config = dict(
    hidden_size=448,
    head_dim=64,
    hidden_act='swiglu',
    norm='rmsnorm',
    beta1=0.9,
    batch_tokens=32768,
)
MLP neurons of a small language model. Each row is named by its layer, matrix (down: output weights) and neuron, and shows model dimensions 352-447. Each number is 128 + 24 x the weight over its row's rms, rounded and kept within 0 to 255. Numbers have three digits each. A neuron's up and down rows have the sign that makes its largest values positive.
Before each neuron's rows, "fires before" lists the tokens most often just after its 100 highest values on Wikipedia text that the model never trained on. A number after a token or word is its count.

fires before: " the" 17, " to" 12, " by" 9, " his" 7, " a" 5, "-" 5
L3.down647:132098114159108125142125144111115125173113128176149113093112078192103121097129134081112134101180141165122137182143095078129128140132127107129115133107171154135148158107129108141116123135134161158127167142220106101162133123121129138138131142132109139146140136127119121118132117152138151125

fires before: "," 33, " the" 18
L3.down482:164152125138126177121109144110141156146103134137117119138117141138101100198110145136133114114095164131101174157134121130138108117116170100152143141158151094078128134106146137158118109115155152137164165129177136118055127139141131140147146106127162118123128130127117125159137136115118154176

fires before: "-" 52, "2" 9, ">" 5, "^" 5
L2.down644:119153111131111178141157167119122169157121147144142138081140166155117088108138119138154137149149137096083142111115151128122163183122132147098107134140151136121160100146118133138120121126112138132142109109211106122130161124070074157109105152132073119084114142140117160134139135113144118109

fires before: "1" 17, "0" 14, "2" 10, "3" 9, " |" 6
L3.down39:184169116163189102130129162154115110171142138192135174120115126110148099099166123094154117091086135110148144128109118118092144114132137142104136114117138107145159107127150129129139153140132120144106116100119140134189138140145136148145151129167154128154166102203112135104119135130089074128

fires before: "-" 73, "|" 6
L2.down856:123146093127191112109128166109110139111127107117127171098106143143094126127159133128168125142108111090079101138134125102106075168094136166145153116123134134105124174127158089078131161150126158118131089102195104141118152105105105147110070179113115127162104160132119144147120094116123125121

fires before: "-" 53, "|" 32
L3.down172:099088154119141120146147163097126118119153115138154141106087117124135111103133144116136141178139131064117156145121136099125152146117154163115164146133114125105110145150139165125136144128146108170151147137158116109166128113127127131141116162138139099110102154104119166138157147108112152100

fires before: " " 43, " the" 18, " October" 6
L3.down738:134124158104133107121138098118087118174161128071124103172119106185102138182098140108148105107087155123101151097115080126107097078148131092077117110106125085104080154133197105129144124122118142139111143118174067129125131138174130128158116162130167125149130106106154097165140072088151121175

fires before: ":" 24, " " 20, " in" 18, " on" 9
L3.down662:122150140104104115145120133115075154125131130149178136129140183156154102158160114093170130131122122140149162162119124134098117093130135097086133124129137121145153160158163120149126124130108135129099116124230134105130130154129137121165121147119105143129124096106107148131132090152132116105

fires before: "-" 27, "==" 13, "===" 11, "It" 5
L2.down314:131138130133115129178148161161104150106139116133141143159087143133109112118148120099165156104093142125123108088121130102128161095136116138149134109112087142108122155103114088115104138108190138148149135139230115107142112171093120133152092133136145129152093108143127132126122115105130114094

fires before: "==" 21, "=" 16, "17" 9, "The" 6, "As" 4
L3.down572:161148110140182150125177122140147143105110129162132114141098144178129126119129128139172089097111107107163149139152144153104153157160082112117108133165075112139170107131134140125135142130111101125157122145211164113112159124153119122133164173129132118137101119099101171139112105168127135150

fires before: " |" 31, ":" 10, ";" 8, "%" 6
L3.down698:125145134147138143158168095106141114123133103103116158117145151100115142118107078079098133098110100105124101146070123185136129096132108128102141121115132137121075146170176155166151147131086129123146137137113104134087131102109148129125098131139119169115108114099115123150105112125126147055

fires before: "-" 16, "===" 13, "The" 11, "|" 9, "==" 5
L3.down563:119114159085103117100135139133105124146089141153162120134145121154088142134120116131136119119162154120149141124128157146113124141121108132157106171120146144175131148131155158153138167089114121119159105132255172126151084125108137170114124113100132135158091128069081136128116101157142156151

fires before: " |" 22, ":" 14, "\n" 14, "–" 7, "," 6
L2.down198:125149160113103111139088106137132118123102182122152101115138126115147120149129101153118115161130087118153119160075137118153138126133184117104108128101132141121120105129099104138156150139131089148090127124165132158090139192129106148144117120161114163146074138113102131104156121121094119147

fires before: " |" 22, " ;" 20, "," 10, "an" 5, " and" 5, " :" 5
L2.down145:142173140147156095138121106119095140117142124098145094122126118148142161116130146152128101114115088101122147161143123126151179106157103147142105124100107121151137151133157133115140117134111113136105095095137091064157128140134081117161127142115103122108080090156137121158110140131118144155

fires before: "==" 30, "===" 17, "====" 5, "The" 5
L3.down654:152136141125124121111132127135089123132141110087172119148146142112151137162098101144107158143137126157116152120151165155111118118149198105110162110156139107128099152144141136106119153105136145184100122160249158146112109118124111172106148116158150139107132126112103119168120109136133131174

fires before: "–" 29, ";" 17, " |" 11, ":" 10, "," 6, "As" 4
L3.down49:117087128166096124123153149136132157117120063146129144140107102135145142140102119096133130142113139082145152149150112113099115106089155194092124109151159140155138152141137115131073130107133148150076132137169144157105127093111166120158124149116126126142102161113155130094086135115127127147

fires before: " the" 40, " a" 4, " this" 4, " his" 4
L2.down130:132095138126137172119139124078111145147060097129062128107120115100099102149109107100111123187142147149143122078144114135151171108119100163138113086094163098082142161118146065154109124120135155173106158116202106134109124153111080102059158146144134107100123141101130128135127167098136121114

fires before: ";" 27, ":" 27, " |" 17
L3.down547:156126129140139096125109183132154131123129129143157101123118147184121121161169131148143119150104106095178125185153133101134120146128144086160150105108134130120120159174175141053108098127135109110153086127144106115134169099137157121128144107116137143128135148083163125111154130135116110078

fires before: " to" 44, " by" 7, " the" 5
L2.down308:128166117141103135122106117112178106096147081116083084118112127148112089140145126140133150134138130114126097076177113154158149113108112097124113126117110165141114127165111093085145109099172143131140131142193109151219120115093113134102152088109110143099117127137101123150119100112134123129

fires before: " " 35, " (" 25, " Candidate" 5, "." 4
L2.down52:126153135164143164087144182115094078091143110134129108163117155134156125119123141168146117134140157088106135129094134125137112102116144131172140100153133117154139157161134109112117167155135130121105156132194141158150130141105136164150140116155152168077154150106154166143170171079151133121

fires before: " " 34, "ano" 10, "dy" 8
L3.down540:114106092123139131130137104157120139137104194154070127098137143143143112161109161094118125121094130144127137137149146144184131116130171115100090089145141125192163110153135154093131154099090118130142141154223129159102122160152155139100131113131092187162145130150146046141150110131124118095

fires before: " be" 27, " not" 22, " have" 9
L3.down736:144121138154144141127158132098129138095128168144138159119116144140101081137169182142113118101082173152154118150109130126098077142105079111147126152114144120190160151122076143146138155096146135152126131104199103132144145111106114141093097141132140179129151107133089139138139153111142121142

fires before: " |" 39, " |\n" 18, ";" 6, "3" 4, "0" 4, "7" 4
L3.down635:144165146121099149138108124150120146124144129148134110110164159135114107139154143119158073115106141131109123097105135117131117110159178119090143136094140137145130120164148101145098110098119137143155123125138130144147113152141147177124165109128134105091139120140135103125109141132185147119

fires before: " |" 40, "_" 6, "." 5, "ections" 4
L2.down847:104080123095104135123131107144116141110153141123154111144124140127128125110144141140128180140107106136168107116122166165131110105141119086087130113155149108150153096170117119100114130156100132125133089137000099105124085118147154131142131103117122111128111157150090099121119114128150145135

fires before: " |" 36, " (" 9, ":" 9, " League" 4
L2.down510:126138082138162097129126161118142144143099166131170128119104109121129107093151077102149145127110073135138101145126140132163155160195148106155131133124134116137137145119085121124135116127128100122142098100129125149084117161115108118129127121076145143120118079141157127136104122121149136143

fires before: "|" 29, "-" 13, "The" 10, "===" 6
L3.down786:139123180131119140146143141172085108136155114133130136160139078139143163110152168135189134108163152123139161160117134092133137132145126117114127097139141124121131156150102139132106145148149129093128102131252148103122089150134115146088128138126131102131149130119109112089103137134117156138

fires before: " |" 22, "," 16, ":" 8, "." 7, "–" 4
L2.down492:138091155122142148127116153125149150104081107105117140118130174088162130130173125090169129120172111083139145079157131168125140117137153129120167083134114127153123155127130135118162169113124125160103074155160133124116137090148116125121150120123139158111068135129104127139137173118153142134

fires before: " " 38, " (" 25, " League" 5
L2.down256:120150140144140132082115125143132147079140070103173118163149119124128115155111165108131133092164104137121102115111135106137110119105095135144155115137093101117104124115106139068121128113129153154154150141039148136127125106129163162108151092122149131129088171121123139112117152105132138122

fires before: " |" 28, " |\n" 15, " " 9, "ian" 6, ">" 5, "^" 5
L3.down578:129080143139130133105101133103142162143118165142112160133101153141110121148146156176133154093137151120146131120140087118119117109153143135164137123114130103189158114176128146104154135103166139112118139175119082146120117112112136138067124115089134142130126137107103108094105125112131143135

fires before: " |" 23, "5" 9, ";" 7, "8" 6, " m" 6
L3.down387:135111173134136089121122121149122112120094158117139102119135105140156117155128121128111113123152158151146110182160136153162157087128103124135118099088124096097180152130120154180136121123141104143109093144124096113102154172109140072128134165093117129095108115094157133129110077106121162130

fires before: "|" 21, "-" 20, "The" 11, "In" 6, "19" 4
L3.down678:135123128134137164131127142168073136104151093147128161100125126169150162135120143121208120144161159109106122145134114085088116171136123155115116137153134134107140172121127121119132155124180119111145108141228136090146148126093119109111123155137135124132160136114129132148081151126139165113

fires before: " |" 22, "–" 19, ";" 11, " |\n" 5
L2.down80:113112112115155100102086122107133132132162114121152134136131123137116122107138111156125116157109147116159135143115134157095116157132141141147192133110114143118152133130170094103144108094123107126086120139091137109137178093115154092110180147141126137102126135098106113110117109129114108169

fires before: " " 51, " |" 12, " Goals" 11, " —" 7
L3.down86:117102113142100091144147154123149123121155152118138113130126090096141131180121123148138108105142111116142133131114147126105135120118127155153091106110142134171093132124110131116110115096162100149098131139104148131131136112177129092134186177155153111130125162128141184112141084095125117156

fires before: " " 39, "," 8, "0" 7, " Team" 4
L3.down894:133099116158115141131133122127128143157126170108139155127127107103091160144113147131134114120182113112063159080120121076101135136141144116153093127092114142157123123127112124122112131098138165112132075137073143139136132092158133139164137109105163115096110188167104144143108098146143101116

fires before: " |" 41, "." 20, " |\n" 10, ";" 7, "\n" 4, " season" 4
L3.down129:106118133093134126129114083137121165133185166114157064129157147127119122158140094111152109141133157175120136116125124149097131069113116106136136122126118125094141136143125126138148102125135108133151097134145140122157165122127121079104156103136126158114112147114098148120117103107138080131

fires before: "==" 29, "===" 11, "In" 7, "The" 4, "A" 4
L3.down418:137097098145140077183174155167086121131111117132174130092090115152166113136100121165140138117130144136141136124094143123143112127117134133138134113177124162139102129112117128161117159126123102140127104102235177123155164123132175168114144144133124122140069121143128167138136124150116162132

fires before: " " 45, " (" 35, " —" 6
L3.down25:115131121110110170120150149169137078142132123162107125137151141107172147070149114153104140125140174065134134124146139140139105081065147155123128134144122134128112147091180069133159156124108173087131124088057127152100095067120148135127096106136111116164195179152109133180116142117095102096

fires before: " " 38, " in" 11, " on" 8, " the" 5
L2.down316:134134118120107122118155147154095119089116119114109087113116121124171157147118111148122158123151153122129142140143145155146123131113137080083142116142122124172143148110127091127126084117127142126128125132255115149138144127119084094113133135130104116164158165114106146131091124143113127172

fires before: " " 58, "," 8, " of" 7
L3.down464:113092134127133118187118138106105099119155131098130127140114081133120133088112104127150121142150144079124160148130148113088161107154108119148099174126143125150069131142146148150107169123093103151137193170162128103128098152089156132096145114137138120077131152139121135123138136091171176118

fires before: " |" 26, ";" 26, "\n" 4
L3.down253:173153122093123142114133122112114094112140118123151142139118108126104093123179108143103107128129135094138149135149137151165135129102086096083154063116090170134151140105119143106109114106111152148107142108114107098131130121151153098161089117120149120141128116134066161091127083173129146135

fires before: " |" 28, ";" 16, "," 7, " |\n" 6, "." 4, " " 4
L3.down587:111161134116122132125115138132141162127098111102159132114147152118155145146119133130111145135120149171056143149108132131086119103128130091122152119095133133099076132178139112142178171146116112106133107151173167166155145117156126156101112083100169152130093126123143134098156168164078148079

fires before: " the" 43, " a" 7
L3.down445:137117132177112116092105145104155160136093104141129175110119120118150071139109119115107125083160121111088129118136121149121154093144154149165154131094147087104099132098124127146142113132145106150143147124206129117131133116148148166127124129131163143109145152114128174109112141112140103156

fires before: "|" 51
L3.down457:133118157113152103092139105134104076086134102120134088178147128170093148112091124155138164150110116103122182135117136108126110111101076134183114144098149123143112138113140147135113126136132147104148131154171088105163138149142140098107129130120112148120153197140111120103113120148070169111